Weights of a small GPT-style language model, trained from scratch on English Wikipedia.
Training: a variant of Muon for these matrices, 175M tokens.
MLP neurons of a small language model. Each row is named by its layer, matrix (up: input weights; down: output weights) and neuron, and shows model dimensions 0-191. Each number is 500 + 40 x the weight over its row's rms, rounded and kept within 0 to 999. Numbers have three digits each.
Before each neuron's rows, "fires in" lists the words (lower case) most often at its 100 highest values on Wikipedia text that the model never trained on. A number after a token or word is its count.

fires in: "of" 90
L2.up460:495449527535585507557476505543522597540455447462496494507516537519465489503544466464472528576405468525461494508501520510482448518485511480485477494520492542567500462532480548540476493463491498465537591537470425503517548576495503506501519542562507502468571524462489544483460441493497479518486444491550462517489442541495499436470459476480455520492595548481497495552594501462536508544470539524415487501538523559530542500493467584497519475460482584494414480464528481473502516449448566485425514484545503461568460505441465476520381452460503557525533470495533445511441528473457582457
L2.down460:446452510513524581500447441446555465545500481448424530551461488521468506467490470514505586480446507456540519554503491481503464453511445479474548510503439474557523519520458522450461553471519522523415498486460495511539460490489509528556485543449496433505504502505500468488529522545524469515574553527564446550480437505492462469517492455462527415503552541464523467569608565538487589469454522498508529544487531522526484472488536467404439590583470477507503527407443520502582468513493466518519510493526521479454521441454506428457504528512526469518506529502543499538564560467448547566

fires in: "first" 23, "with" 13, "second" 12, "third" 8, "in" 8
L2.up522:560527510517565529444494503481480529533428528538510510492457476474555519501466497549482519473452493523541515509483479490584445458417460440536486489482491510480539538464463538453461442523477532469537432429482475476503546451495477513530495534556495576541481489435506525545460529483485559532504526468491497439526450555463544518532529485461534559569485513396479465493414539524534504600504512469469504445579488482501460465502537518505533542483450495510530478451457509451517523544534482453451534538511477543415478470469492473527426488470495473605451400535494471585487499473483613584
L2.down522:512451433518458497462522564487459478484513495513463484501543464461458476469512509526464522511560512493474491514535559534463461441466479445502495481513511518527530519439530515534494483454534468520568498493491493446402469518504477501528454519505528493595491572414501546488535530485507490519543558499493549494484554483471504483516445544459475509516519513574502502428486474586479456525541472555517454491419531506533519521423459482452380472421486572514547503608463415521545546470476431479553543533503506482543525513507486479526469519477465486554631458505528577559477496554543527410

fires in: "on" 46, "in" 5, "taking" 4
L2.up319:566451551495471503513496488544518529571450506513543498454546504466541580462447497459450534496486575524527479535455521502524519547598508496439540492499478473420478490444473493480593446421497457471517531433511479516535531500487445493541486560591528533447476504461526447532433494549471516495492453515470459591524532480460453516493509404537486461483526492531489550540449523528511566500458483544508528465556490513504449473510535455438482481501468485535540539477523538499588519510493516516553452482488534567454460512518476545485503497577499554495554466431527456506446613420515406498
L2.down319:554497524495507526484507517575541481497455477496528424485484453497538588511473466537435432462520506546512466542520415571457557513418540549529555551499466496439572549443555444498542476507476449477456535497451502444529482471500535592429520527442504449499495561503438523523500560564462496468553498490554457445560528527481474493517462467492505553498481521533475457518507521464496558512523384531501459473561510563400519445595509478460516447512431476518514454518550513477493459515562534503511494565484462426527536498495478473584493478542533519495498533444486471528516484469548471514

fires in: "for" 15, "of" 12, "assembly" 12, "both" 7, "united" 5, "city" 5
L2.up620:544461548519536479561447449467515495501468531476484531495532460543555482548500393569550465583476465472515484450446549480482430555494496482516481514448517481506494498525499477558472484469496493521414493506417471500518535564461524458462539503477564459545499507476442573439479478444550535516441448462552425490517487511538470424543474509551509477458598510431531461566515510443487441507501496492530454530493558498530522509577553482520501497481456538534434473581466617481580595516512520560473505475493512417512466500444480520503442482545481542492544513523476485523542521516519501524
L2.down620:453495469448539429494422516530529474525490487453489463466536489542467566476516449466492485429462541544478465549486544503490467535491450449529516539500488476507488534514536548571467540539570449523405529467443452531541488526556491477543481524510500454486455500506578401545502492442542539445481478512477437492536455439490558541568531595464528565515534470474484490492481545439457528512528570514469471527529492480469485525521507525503480490531451384431528490458495570546587576514492501502506542514498435536457533436447513581542487534499535478474452520539426490535537472546485436512

fires in: "in" 15, "made" 11, "on" 9, "for" 7, "s" 5, "some" 5
L2.up95:472514516493518456458582548527481511521500517540527452473409510466534489489515504486503468456524508476460560501574467556469536529562532566486465503469527502451507520500439541439581497498499441503576475530446493492528459467494443469491527384433527480494517531476449522513482457536517553513431508473536529502486491480591519537434495581471515523437450522526564551516590548490548523548510553515481478510504486527461579434509485476483481467526483583518477493511461557428402467549488534524441516549481531510547529498418422418486463520538544455544507467472510479521558444477552480480
L2.down95:486492455504523460482453459529512548440436502516534534549519500509565527467502509427549470455527539460551452432513462433513574562513536455522496481535501527533479481515463512423490443507462494517509480569557497512563574468481433481473497509528517448514570476444461439539511490507470501543512519524498539492436533523534507490530553493463472528521451488515507370480509478470534408546516579512484492540468503461466519526510474546535589495471462553539473515471439508526458610474543437477432465474495555497600538450511552430502532514478563521522491518504508413533538546483430471544

fires in: "of" 70, "the" 16, "his" 9
L2.up373:526466480510500426497493517472486484447537501545474511544509516429468529529437503590573524447467443510559440433486442500536569534498505434495470471479489481480486475532455433496461591459425478551542529518513521448530524465444535503468510487412535511498567549531525617429544488454463540472459508514450560471501486552511509485582532503529508527499498466435494444511476549470476522512460522521496447397519466545535590480419533449468513521511528490493441446441503592532509413472524558526468450485545577496518486498472518486508541530541549458484487460518554504505520511484509516502
L2.down373:561472496522528469534538497494516471481528513408475550434474457583456467546469479493460532436495525495469461536486533536470464443507492537535509475537521550433536507495445500450447541475444518478546511548461595477495455518500484489496521583559504510463517487517539513467534507497472474436536472514478497522571597469527456523564534453524468468473433492518493472583502509482459461449487567520453445476488463505495430517558483512452523501588526541513475558538519422485530480525496506533505485419484525538462509495540420452487420550461623511499535482493581430478594466522553525501

fires in: "all" 23, "some" 15, "several" 8, "many" 5, "and" 5
L3.up430:487518572524457498448571509470497530495384541463505512431505526573482499510477468507452453567549461503506469422478532500489444543499463513509463483458510492513502470435470507478546525447462504554462594554500415499535506458468466461483473433602457430538464539480484561525588473536498460457462477561479541536504479521535507493513531437478597509541503489494576526458474529492516446458541595477458524530545505434521570503466487489524513434459459528482542461501469508472581500493424531558531554513485460581547522513476490519548505469560557502504499437526507546507487549506485468487
L3.down430:462531506435595464472575461560505465449446573521508524528446433576497483506412559511508481514578460473476518515491526506474507498542525525531570525459489581592529549490489501462428485484448466574530478604495484503441480522585445601531480460504457474463487523484508527476509482489525487444467452524440483498507483514499493556557477494457537445543553530488483431516559502457492476454567478554418474540528448494495562512531515440480483415503484545524508509530563480493439497455525522504410488510461494527533458459432520514524522461510510510498524509508484456434531487442502545532

fires in: "in" 47, "by" 21, "for" 10, "a" 10, "of" 6
L3.up371:528499464533553462505526524538489512477523546606562439487539481476400488491466513503468593391483526444467495471534489536495482556507459509500521495480516501486513545523459520484527563561409488487485526459527538538469448585594550462514519498483500456462528507508475460454506453526487505470489487412523506565445511533552553546465554522548498576493532455456492488439429502453467488575534495503545454437514537479452472550426532483433509518492466527469528575542467538484484494439517521530478488525507585517492419505554470456451475524486482422477479506491578496542526486496538446561
L3.down371:578572509509468472529537465430515458463546481478506470535492494540462531513534524539508541515501485534543473538495447467467456533513516533514453475579467483489588567425531502442528484583526545501457544574505482474442509430503511506526435482526512480503490557538436509414506472525499428535547514520443411450547532525451544519484463530459470490506539442501528430497501442534427492444531502496456451533540468508493540499462460494507407450557589535522517500472494464597561506566581442487442443534492489510543472462449436553515448529465486524508522488537537439522483480533512473509

fires in: "by" 35, "for" 12, "on" 6
L2.up733:501569483505531560480401487538470479465530577513452452456528531493519495491404471534531515440472538521491473550544442554505540484488482425403493560496466433471563478464471534527480512548447487508445557534547475464484561445553504467505488488486497506552475512506533488473499463535428473501491555552486447459537517539453505487547505553496530461487509487464495528459519517510481527527469472546468530419570574522467512502524455495594481431534547520499489514497466551474547497506528512457484511459469516518464450530530480438464438399521504459583521450594585491546489538437584535474
L2.down733:538553441455480492518470530532449466420465422517510483512546500487530526464476528524520483475435547561537552445472458518535517449482475513532509565455503530500486453489546497545505442454493554474467495539409440445530512516459574510457559535500530425558448566585502504509537492453379546548560473498430489507525544468462485483492405510514463520526453509535535540450508483487551504468471532488510472521537501530430513504508533499526445457504525506527472443504440523526524474458473494492475529544488468522446543489594493505542419409491529574570500459531556501544509496510585570514

fires in: "of" 31, "college" 7, "building" 5, "waterway" 4, "cemetery" 4, "hotel" 4
L2.up320:462456476523462564482485490467479498485456441462465532498509438464517476515511475466429537544536485462459490480500497509526461570388488494529493389488464549516578462514506548488546572433501482470519550526548504538509454485557544518562587526535509493430575519500486495465437514492516454524452469483556455455524532565517515451545561533538508548505566472500461598450500540516476497496561519503522477440541511518506497544579484538486545477433498558502443446521542475492543376506531466481547534515517529451483474493545521545426551495488474508487530613504484476517522485473426487511
L2.down320:510537522442577452495478475535539452527503511533475497497495521477468493453487463478489480480535480443507434467512539530506456534468495467555497495445527509521486513539438557500512517516547479439478524521498516466513530483514531537447581513534511544514485566575485491503538524475497481524461482534460560531526474470462468489511573524521439485467497531445488538432599479523527513524522571526605479567554614482523493567488432555539543477459429539438515444464466479531466438516564472470459519557477445473523460543559489426498510524508511597418440500443457488439450510401472453536

fires in: "of" 36, "a" 10, "age" 7, "promote" 6, "about" 5
L2.up172:527474386473486460451550493520491495477522507511545488520539515487455470519504538562383526444522487543514554487504499570457551530526456513476534480550471497464498457480445486481526497524441491532507523568483547454478439486502542455502555450439473515427517571532459535449501479468423520538468442507446556566521511558476480502519477483528510580523497488449439492534458414483516462492542501538528513473466461525427502499463480487538590584582475468548484494527482588566461526423484488512563547428523531533516525487538444483529510504550478524460468482482561546436488548438462454466
L2.down172:478535502441540534565513506521541538515563469557478469560559492451454419476408539487485524554530518409479517522431503554471427476407579499518522484562547502469448482551529511435542453474522583513474481438507539489460466462503445510548426536533593457412475503471510483492504393431523484417503516558536495526515502464477518489440549554557435537533478486517488541491469473555476488481480539497514446497512527540525459421471572515508471542493505500515488513470460462517533446507557516477544495486490495481558506494529505462518474492464483526437572469540469570565521492549499514495

fires in: "to" 58, "and" 22, "as" 5, "from" 4
L2.up298:554450490503573484526481496419517472490500602522510462527549489490529493474473492482564574502494428564561446518521461526561506516478426537472529436476518578502485457486448466523454502438497494466546506485434462587507533437528489466490433430491501497459548547504552521441469551531577413408546470528508476445510510509480559543486525480507457491432445454511496557518488503482444465596494522495487453483501542566446460493498504484460566559433519554522501513499464502580503450477452540475429547552494477514495453512462495454505481508485539486478503514451564542456518486497587511541
L2.down298:620481447550538497486574500515496564452550529492534555437488509521464543536522455589470446462465479474536492511517507491509557439492420499473473428547542582451570514552469443510520499495502507503520556493520527531463461502426490559486450529455525497514534535453501510497565483518516505400480460462458457468593561465462437490521469484485521524468466481503524449501619478545535512474454452506485562467494497473445503516463433523437500505474531478597555401468471508549465477505569530475509452482462538437481488469531485556506482512461514516531567529474519452513503530497489514555

fires in: "place" 38, "of" 18, "play" 7, "comedy" 4, "film" 4
L2.up62:550521547479527492424471459500470531511522493548575532566426589530423472501498449566473465447452535510477469480502531476572514497539439578539451463458495520481482516555464529489526549462464547498481469510503630488510574511469505518572523519500459524477524504485548501470565451570436547495484462473565466462459416519491498446513523514508490522525541520412512434483552496529586528507474540503451474421499406515487515410446553532507438448503463504525502512493415544511511533509441467510477494453497534494475567464509501469468479452486492498562510513520456446465506481540505491433
L2.down62:552562478478458552477543501584462408509498504568510542507512466552444487528530556520500541564429486559487427510498499505494483478575486481509417475492530488586498510524533502525557481534504479510440504495473550518527500534481468487515557511509477463495452537511444508510531446498500482457457496436553508499538476519516541444470545518458496454469479466530537532402461465464494503484478571427517523428535545447504542381537556524537495460449544478533503436432515502558550510491544504520476570467400543565468458533555546438505546506486536463502492507488475535470492405511534405492

fires in: "of" 16, "also" 13, "including" 13, "by" 11, "together" 10, "included" 7
L2.up456:519387457473498505488533513523434510532465471499421573531476530456494500496543494551517480480524473482474467499525422441483459482431527419495560471426554570543584402473509445488422574548529551547513526530501495483468548473497589513482556499459483490555560446514414537460475546514489502491510522476446530524478448455534448552521480426481493578563530477488553439490548476542459546500485486468465495502470491503540456518516448499489505433484490475521483552539530523472500517536442533558477472454588499557498510511481508492476567479498468591477453549480519505548532477434461525512
L2.down456:547612448466532514536552497516521465532458460497475542575459502492502505508488527468485451525516602531447464468520522548474476441563617503558514458510462488564547502511496501492581479461527450476538491513497510442527463532554533487492479454538504440537479478475558523484505460546497468441531515505528445477544485510486460548480526530513523506517422522521449499455466391481577471523563542504510473463514554536428415501474515536506447546507455526535474466473482509480439548547585510481498508492395551421572496459427507535549519531473504523489483532470436492424485537451473494475

fires in: "of" 38, "from" 9, "is" 7, "as" 6, "were" 5
L3.up129:566512462567431496472555497522423519454435489556473496477480548444467502482477515507429503467525498524513449452566466476430487427525527517481547438514488474527530440457449510483468562440564503467490559519523475517471483571421464454494533532556493499469498495550487440458561490515502434477512462507495431495565450489530505551471511512452516519542458463509472568453569438472579565463556571521512455516531510489520459473507467553553496418561463532482485504486524473503489561539485501513527466550472489488545494555568500470569519473474552533453587470496492524435425484559510482583
L3.down129:483523476508580588416457556412418505552452506483480436531528540532539468477541536472538583568511457525510465546455537490486436501542479466427426556512516523493553487560518475504548528520510484508381505508525516535459512442566524501437489496455587485540454536504564504472513456502498498495444525513521519512478485466518468587460494460419533464457521520501515505476536522484477523538431430463453492556470522442509509517454487569467477517455531425468525540540443476498533566510540589477447466515490467461505492518509524494470504551498475581540520487538495500520501553420526450516

fires in: "the" 78, "its" 5, "new" 4, "his" 4
L2.up598:548482515497499425472571531487491450520532460578488411490516514502477556527485468543547516526507448571494499504547521527547500552518512456452513574516443533488533506510480536479499497475437592485541550460520416566462480478531503561466494480493529397529491453577537519464535458431485540441475525513448544496464503527487480502515525457495547481470473484492455466504459507473470479487485533491396569500522466453569526491455479415539480503583472518570546516524549487478476495434472497471532503445518463535455501432501465532530552534502511493601489452542592423495492507474595487439
L2.down598:620517513487498452528520531510434530485527466529458509462510484564532534561553506485458509508610513522482565512510541480461512494501521498443507443502485494502528558489535502452497462469587456465436504537481460461507503504510485506528499495505454521517484509500465564509583484545552488398533515554511471388508520444478572466449457513494525514443476511501475493495521497527482506413504479447488469543549543512504549550445508484402473466520578506575501490542382456429447485554583440438439477560508506440493452477519489552489460563505547523528497535477473496549537457535535498485

fires in: "of" 20, "in" 19, "on" 8, "provided" 4
L2.up701:472530504497470530506579469497525450563506496495446576522553548527551430468526498568468452459452529479504499527589474525478454436395464572465480457474505450519420482459431529525477461473494544512457477536553509538488530528519519468486469493466472517463555516512438473442480492533559481402504490509505497481505445493494596508548536492567418499437503432492509530495478501495478541542428483487471529548613457578538500504536462477500529483481529576543530496452504511587499546488491526496475473594517507536540495417486490486499512464512542608462440463527505484534523514500537497481
L2.down701:490575519496487520484515539520543538458495496477464428451407437505471471445514492429457572542501513481508515507422538562480526495532526483553584468514489551503537501560574528454486547578495551474519567445465501508506449487497509518500463531442529465577497562414518430456508461481413556631498564523478531491501512509501489500522450597440587529551502541475511515508488491484558522490563462479535496464467471448467479504517497532437496500518490464480496444513471459455466466475518513495507580495471539459539492565487498480502435527498405434507517456502508524443472521473509522572

fires in: "as" 35, "of" 14, "name" 11, "built" 9, "considered" 7
L2.up187:532481534565509566465459483571534491561457467403509541429472492488494546501533462515465491484461559528428454570549517513517452521478507494479499553545522513484496540514494529506506555431476492404492534530519457526506548460501535487486525508537523478527472395526535555417515520516430511479508486519477493457449417468583483500566491489505501406579442454497465484444456454505512549480517499526480535482510522494470517579509450542457509501480527553423437439474501585451513502531517475482512575530430504507514520563540445525482489476500501471489552517395515498477594482542554457543
L2.down187:605528487463519536442498484481420463475503488530542530507532544431562530544461523604457495445485537483482462472496551488504532438490421451550500513482491482512501504537471473476502539487467466479491506456443478493451366504467542495439477518531554517498545471485520500539514551477519483537496557571448520441498540482528473515546429435498455489528539601596459475498529491505501474461510503489488577475442565568478432440575515523510478556549435513480547479495509516552531512469465504557467435530457478549485453516533478467484568524475561566437461513502492462500468557465533531532

fires in: "of" 51, "her" 9, "to" 6
L2.up268:519524485498480505501490466469514593522502442522483413487495526487478528476463516513532458480548515544443452530496485446471486438519519477497477487455435523607464504538463490513466486475554497414548536541512577572461451567488540535527534566515529464515533540539479560438533543441484495538506510474368576484511534498495507505494449473468507457472478450523436470535526434502506440509512526532444500460557510498501461499539502494504474507520496600476529441487489504423421529547564500483471611548528515473573543502520494491597513470468532486453503425550548450428484538537497494528
L2.down268:436486471490568501460456575480535501468549530485516567472523515510473490506423574467471516536441449480506557466546468480518464532495477552488497533482540414499547509462507479569488543507476454521428533515532471441495559454552493530497490488462457526514452501518526495548480508602462506400513564552487504524481413501480512589454575524555488559563531478524455467552521452472487551540491451559503495501463468499578476534507510467458444485452498452467461487496517552519526468526496513504521480488437430408497471511520431445431513489515472566500572465519479451549530557565425463537

fires in: "in" 19, "to" 18, "and" 15, "s" 9, "with" 5
L2.up174:554435483511511499544465520455437575433502525523530494506455465475511510503489479516480486506547569572558495497512532498505482529605505520489552511526443509531492541494543505467534512462511466576536431449418502493489484477492564422449444520526499481489462538590492487497486479517524491447480453439520540468454503506518584493494535508452533490477399448471557535502533473496465443529422481477535500457567541543458457488469510566503505498545464534565548412452446472476506501549489506453441474515477410505395538428494514550498503506486489525520450484529461447479599578486541526549
L2.down174:436492551513484476535463531460520553489493522531533483456543531492543414507460536489525520465467484500503515453463449475481521417485448390574484430525544442531416496459452519548547548514554470588487481510500479483502589497485477544537424521480492463474566494551453512540511547508507502519484527538533486458518515465523418464496522449536400515501528534517470445536470555494478454471441562575474531527535469606550508548481418586465455503510554471496441455514508521512594562464482496471508484513490436523465535474512524480490536527557583477491451491465484521494500500543475497446

fires in: "and" 30, "the" 26, "to" 9
L2.up486:537535454465513507585499493497559468505485509564426469479506532507515412465500507579546460512480467537485448470489558461537547540530533498491504478489492511457484502444507552579575467458528518540482444451526543551478533440466549568468418450416493479502471454535507480447535516514536434526492490542494507504480486551462507540471473492559492516507504534553423482549500547555479492486509521460458552476510493585601535514472437418487489557478554541511411486443559479538505438495502519505501471519513484540508494447531472552561512434431527565424474547506484600467483448549506483526
L2.down486:558453513535463537487527505534443504445500510488517545451499560525490541545554574470484558516455534561562465524524524530498507440514552454500464512511483466498449518494520445474484486519491450410497529603488573465568488413507500469518489410525468483483513490411554510492397517521514492488602460450453441575507501453498543504517466562541523468502506467448524527489494480497535488509476525503560542478498487475442544469493531525474520487510486468472550449564437419451496555548524462470435571543484480512511515488507554457477482509504430462529516380508581447505506496541577503472

fires in: "which" 41, "both" 20, "of" 16, "who" 7, "all" 4
L2.up322:521535560463600470500465466537488482507455542542560517490444534487490518514414535480507494529457562486515505500537512564436462497548449460463509548504446442481507528585503490576468461473474479498501462577488481452469516457458450454543503503506460433475499459511445589436439524425423470472499510457523445514517521456540434477489523481419537501540558536482509474466491511542548510476524509513455573517508568447501548513513433478489491548376456478582516530495513471506578551508494483499499493523499449479591564515473439495503509468487562545509502532544559449462512495522556552465
L2.down322:464425583433567479434454456451551561523472508499564554495536535456513538577505539473478467535565538486504534443465487520458469549510507480561467486516521510482478492558467514453497556520492464490476445531498480411577480493506552485439507554585495515496487565603493510543490445472467477543471443504516562440559503502509524471498478534487484473519558495483479458472567475542499512530495525544461538428453500565472539494557497552498463574473506512546501492518477481428563518481414534469479510487441459455493444530514448467538489538498429500414467470542548515489552408504556500467

fires in: "of" 55, "by" 11, "least" 6, "to" 6, "over" 4
L2.up239:605463412579478496483498380518477462544471569557463552510488625537447480456504509614513465554541502528503470519482478476520414467453531540450471493482490516533484465546515474465507568568584504498517553518479494542512491540494472493517522489506515489498539504540454495454488516558504462494540485559490492499528538475491499498524527486447473490548493502464441465425569388484461472517468494485486443527521517524473450567540510547463496477453497500448501500475489475524504529443467543509509423502462462488472525484479499472547555505487519518468565381505586577523515511461470445528
L2.down239:522482468549483533500576530440452523436523485450496503489534489515459511559482568458504452516467462553497513536429450477526427444464508521534501477498500544515526502560487534551460559474485519547445521557481481432490457456492563570483434538526472468476524525472463492540530531534489436428485457571518575524472511439503561593474510479438532498525550501484498540451529455468510536516528585426446512523501458552510557476485470543530473453445573544509508536445530424492507564487487541534498497592440441438503489537511465489574555533511442526530521470492447543458497487462411489458

fires in: "where" 28, "however" 24, "some" 10, "many" 10, "households" 4
L2.up140:445550457470543493528539474509474593569431495566476497498442518532496554497497467551440561563536529523430459483514537542477446552461467399533550463512499558501514541471509457434549542499468511552476486456588452470484398489523465550482535374475470494517478523478547538534466490429488541523477527435493441495515473480486504478484549507524526480501527489482563470465449521460426466479514481533491481541493497467517553471507564528465511541511482466475488578489495553424475472547439620511501581525474508546490454539539526553483445523516527514551453543526454515534502515494463514527
L2.down140:438537544458523418488492426500500526526478524540503505479535538575462552500477471559477535498552483526442529516463547482459381548553538392480520397546571524497487453476536513525522429508493547514511520511474495505497477505525640532520530530464485558509469568477540522507518502560529518472527483508520461531566478533473485494521539433439515491456465524466521427462453535494419484500492398508427509495519458460517540530472490496450514449513477445437511501442481511540488546598497482516467474523525460531539471496517467510513429476516527485508521601471551486560546473447503477513

fires in: "on" 93
L3.up427:461520573434535526541559527531500567495464462513545554525503544480488517480491429501399527484493520487551573476520467505461466510537384589516500486503509484449419511460508476579543451469470519502493538495551476475555541519410465476511461467486467479494445535502426412542503532454446510483510464481567473522579500552527506541572410478513512526480529506517501491475549477459497554516529511497533568507483493477543548535482445574507433493522502445539490516465530514487590434467510509477506534505473503549484556440589443590453536464497555503480535487521526488456539446506476454509
L3.down427:520527534478583458507492510493487504507495481507498508524483421502445517458500475437487475490525537573566468478502535544525572547455431514526486582504439531457480490427466471506498498484481433499479544462549559557533512573508538536525508510534431544489594443544446442491506554452492562517475431499510497488593555517453463485478503495489474433519500456526448449495446469502522524567578432521523452472496524483473535500493538485506391485572535570484472447514516481529513492505595569526484514497484595523459449432519508554444477510443469500514439428497493469543515464506571529500

fires in: "on" 24, "in" 17, "over" 8, "from" 7, "to" 7
L2.up394:520553511481549485540490472488499568543447550588540541473568585446486475496450542500470495514504508394520445437506444474498484501517457556488453480419532503479511442515481504478484503474497515485463437533414474510495450468514496513536558523466543536493502536519454557491554438421524412497489472505470481531593469531445542512467466585441539544510511514574472580522549517472556544522489460468492473493504496558491492581525537516471460535502487524527545482539468569475475501409462540449457532488443529583529471483481548453500395516552502499489534450501460478480538448528446510505
L2.down394:468554499503467582521499481405531516548518479493479554514443493454510493484509473471465488524492506522505452512461485492537518486469512441527578450505461491453532536549546483459602443439520451452507503455513544543552539511521587487495535504521542550564497526495469448498515465484550543511489517516526544506465495537505524457445564502459518469563452433404528611488542464471433421499505472467460519559489474446456458551465495458556421487614487480472521523488498508522513423521528454400487506551521516510489552501601464500472484571467475466535491565489503532537478568487519470482

fires in: "the" 86, "to" 6
L2.up532:521554495452525534574476535563506558446525520509463438496492479501490515500493577509498526501466543527524500525492482486526466492448420495453508503440497461466505438519480522525647455499527479449459546494455485413496519441502510534508477524387470488486496490507504510478564516505489502513502569462536472510506535477474554533433528575530429539506444553568495528541527538549465506534446553436443448498429472476506477476460487515522536584464506443540508531492501492542416473520424545541534490527565509500511454443516443571518485500434612468549442508529558466475504440476524466504
L2.down532:446503516535530446496505468524481581510493543455463570472499497469467502536500540480449496448523518473509542519504478487471481485511554484515466540502555495427507539497496497507470475494512585531420506462512511517532467508462471476496547471553504453488573459503560513468517467624511533499439476551538544424484511467506485461526486497498583492480540500459536468526402488420560474497558436536472529540494448535446571512497503481516487427507574568476482451503502543489569476589516487435491400566444470601377525529572492493429566467492468506492508521520520521474484496521457497493

fires in: "the" 20, "of" 16, "later" 7, "other" 7, "his" 6
L2.up619:460547547477526457502555548404416585479471438534439472507478489484510508555439493467547545506535504447460448493445495523540456523386484456528473494451531523538594443552511519458492502541578508385486535550463460486462495554482511509510518482424488511568537509565559579473501513454563487500516475515587476459536471552492547510543524499496590458536529474485498474517509519535530471480532542449474469467516468493507491459458484424504520518498466535470516541501521479530522500431510521457458477502560509556503536457553497411475528554519525418504442537521469501485510485469457461435
L2.down619:474512485570539525467538572538489435509459519472499508529525540499483555410553497489576484521453566486490560542482469451508441479575470615463558529468502504473479501453464505528525490458551477552514504514555467548519481409589509521459451580535510592489497486449448428510483446527510537518512416499455487468482517510485542511513530508469451583555442527516569513418508493490501451487409451493467502481577538501494475458461505529487485463535495523492512432487481468528511491526456544476513499430503529462547539480394448516508510545526493555476475459498557551489528436508437510534

fires in: "of" 81, "the" 4, "foreign" 4
L2.up341:494464583506484489447479364484460526613443478484430527520468595515448492518517485511519502441435453502482504459499456492498444548481483502473472381486526489509437509488527525450434522464551588449482603504507549573470555516482434515467585541474484474501536492527485568458450485529540611507436509469514491451551434528476495460523477513512517505544493497467502497485482534470576463536499521509425486407508495526540544557472506556491561542496515488515525486473471546491520473506519506539473501514495472548508512504507480465497525421518552543468494465404509534493503521503532520539
L2.down341:579542480562507557494455522438512514513510467541473451556521483531479498486461622495563543437506541483461518522519504463497472500575486477480527551543569450508513484527482475481542499521392489534470574488518544486424514498538543484474470418482461479446477437448507446530547502535432500441528563476421486519421494492489422548550482481467455520422501499456469565478536428532494432546536490507586500511492482544438473519586506534475470544499532556527561527516475472490446532512476495479528552507451480436479488472497503505480581501480453542437463503539515559511470507503442456549

fires in: "of" 24, "to" 18, "by" 9, "also" 7, "in" 5, "born" 5
L2.up523:513472533517494496463574459502492575530431516459455450490461467490546521470550436444573496450514455554516477510513549454525445438540463564468510469490443425483531374558503503505521393456473483490461572437498542503460529494480441467548526542518503476510467521476436510444516514536473493469464520452566494537454519498512421547528519485474504488511497446507482471514551450551498477508475517499544537463456460508556501536577482548441550498426451468580484549494530543521571505549444451522453461546523526456493526471521465472479594528576489554545479472501498492537496528444559536480
L2.down523:498508511505507439489496535526515485474610522528483500465520458571513498434578494528477511491548579450503512537496382556503523539556457472496509450530506472487480518461514520463553557541461420487476536452546516519541496552547529586459511526443561502463410510479412504519520479467470533535464430512498412527487493523454573490473525507527526535516534459403536582480497506548500462479586452444558495543488499518436421416496460515499489465521478585491476509495510445463509542527540521493542505457419532498531503468454528514483553519535498476487464438508544554440508472480454466501

fires in: "on" 20, "to" 14, "in" 10, "0" 8, "men" 4
L2.up93:478500505533523514511474441526550469511428501513448487534490500452516452495478537521522594511600535580523508518510471549500521505523478479548507500524490445489485525444403503478505496520480502516504531464505466470461507457533501468448449483513530572397529538498446498479514474512468482488450485498533413517468507528483588499472499540504499573444539462491511569578442528541455520446496508432450439526500434449526480549521549454517522591473443522535524494416518567612497438453562540546483527522515515503463517506501471571502476466536550461389499512468516606511492511449551502504
L2.down93:508510475441480539473532515515468548429458450480475513543559522527633503490488551480428490531540551474515541514477510441589538416508493536558473541473549469542485418470496539492550532519481541522550527544534467502516461502517472471534470530488473468509553541488463467471542468503437549415460486558566416466514465477500421471508516493476477537498493505510469534551534456505494460435425460433519470535453581553477508442461518521450563474503507491537494486473477476515467461477508452537480473572490508463451517586478412491481517555496451545596531460503563538565529470543496477465

fires in: "included" 13, "as" 13, "including" 13, "include" 12, "of" 10, "also" 10
L2.up238:573445438498480453440511457556474435495472504454472445523454555505542461482517512485432494409583523511471506545558546483440472453550561500447523529461402584523506428499489458624539500549482489439497506504494481478530486473555531447566546496532536505531493489471499494512444565454553515482554555473544463479485504461550552528478456539490491488520535544474457544516484509519474474552520568510458458494482491497510481521558470580436539491488454487461469550476532505524511500546447527522548477484490535488537519506488522464520491556534474556493427459488462498521489578370476488423
L2.down238:528462479527390530468496483409517498520525546485416559500431497570484493457552499535393465438548501502516478488483481549423591514620586497498524479448403471537509479409497470551512535495537498511507518499491448474521542560527442485561456520456442468533521514483570534553488474567539481545535458461515522544475519495458524469437460487476549468490534477504522483494561466510469483494475512452496445535513456574461519523562570543494566488487482521535477542564545454510498472431512527501560485520478509491568545495501532493475548507447465506511498541448467441475505503451470506478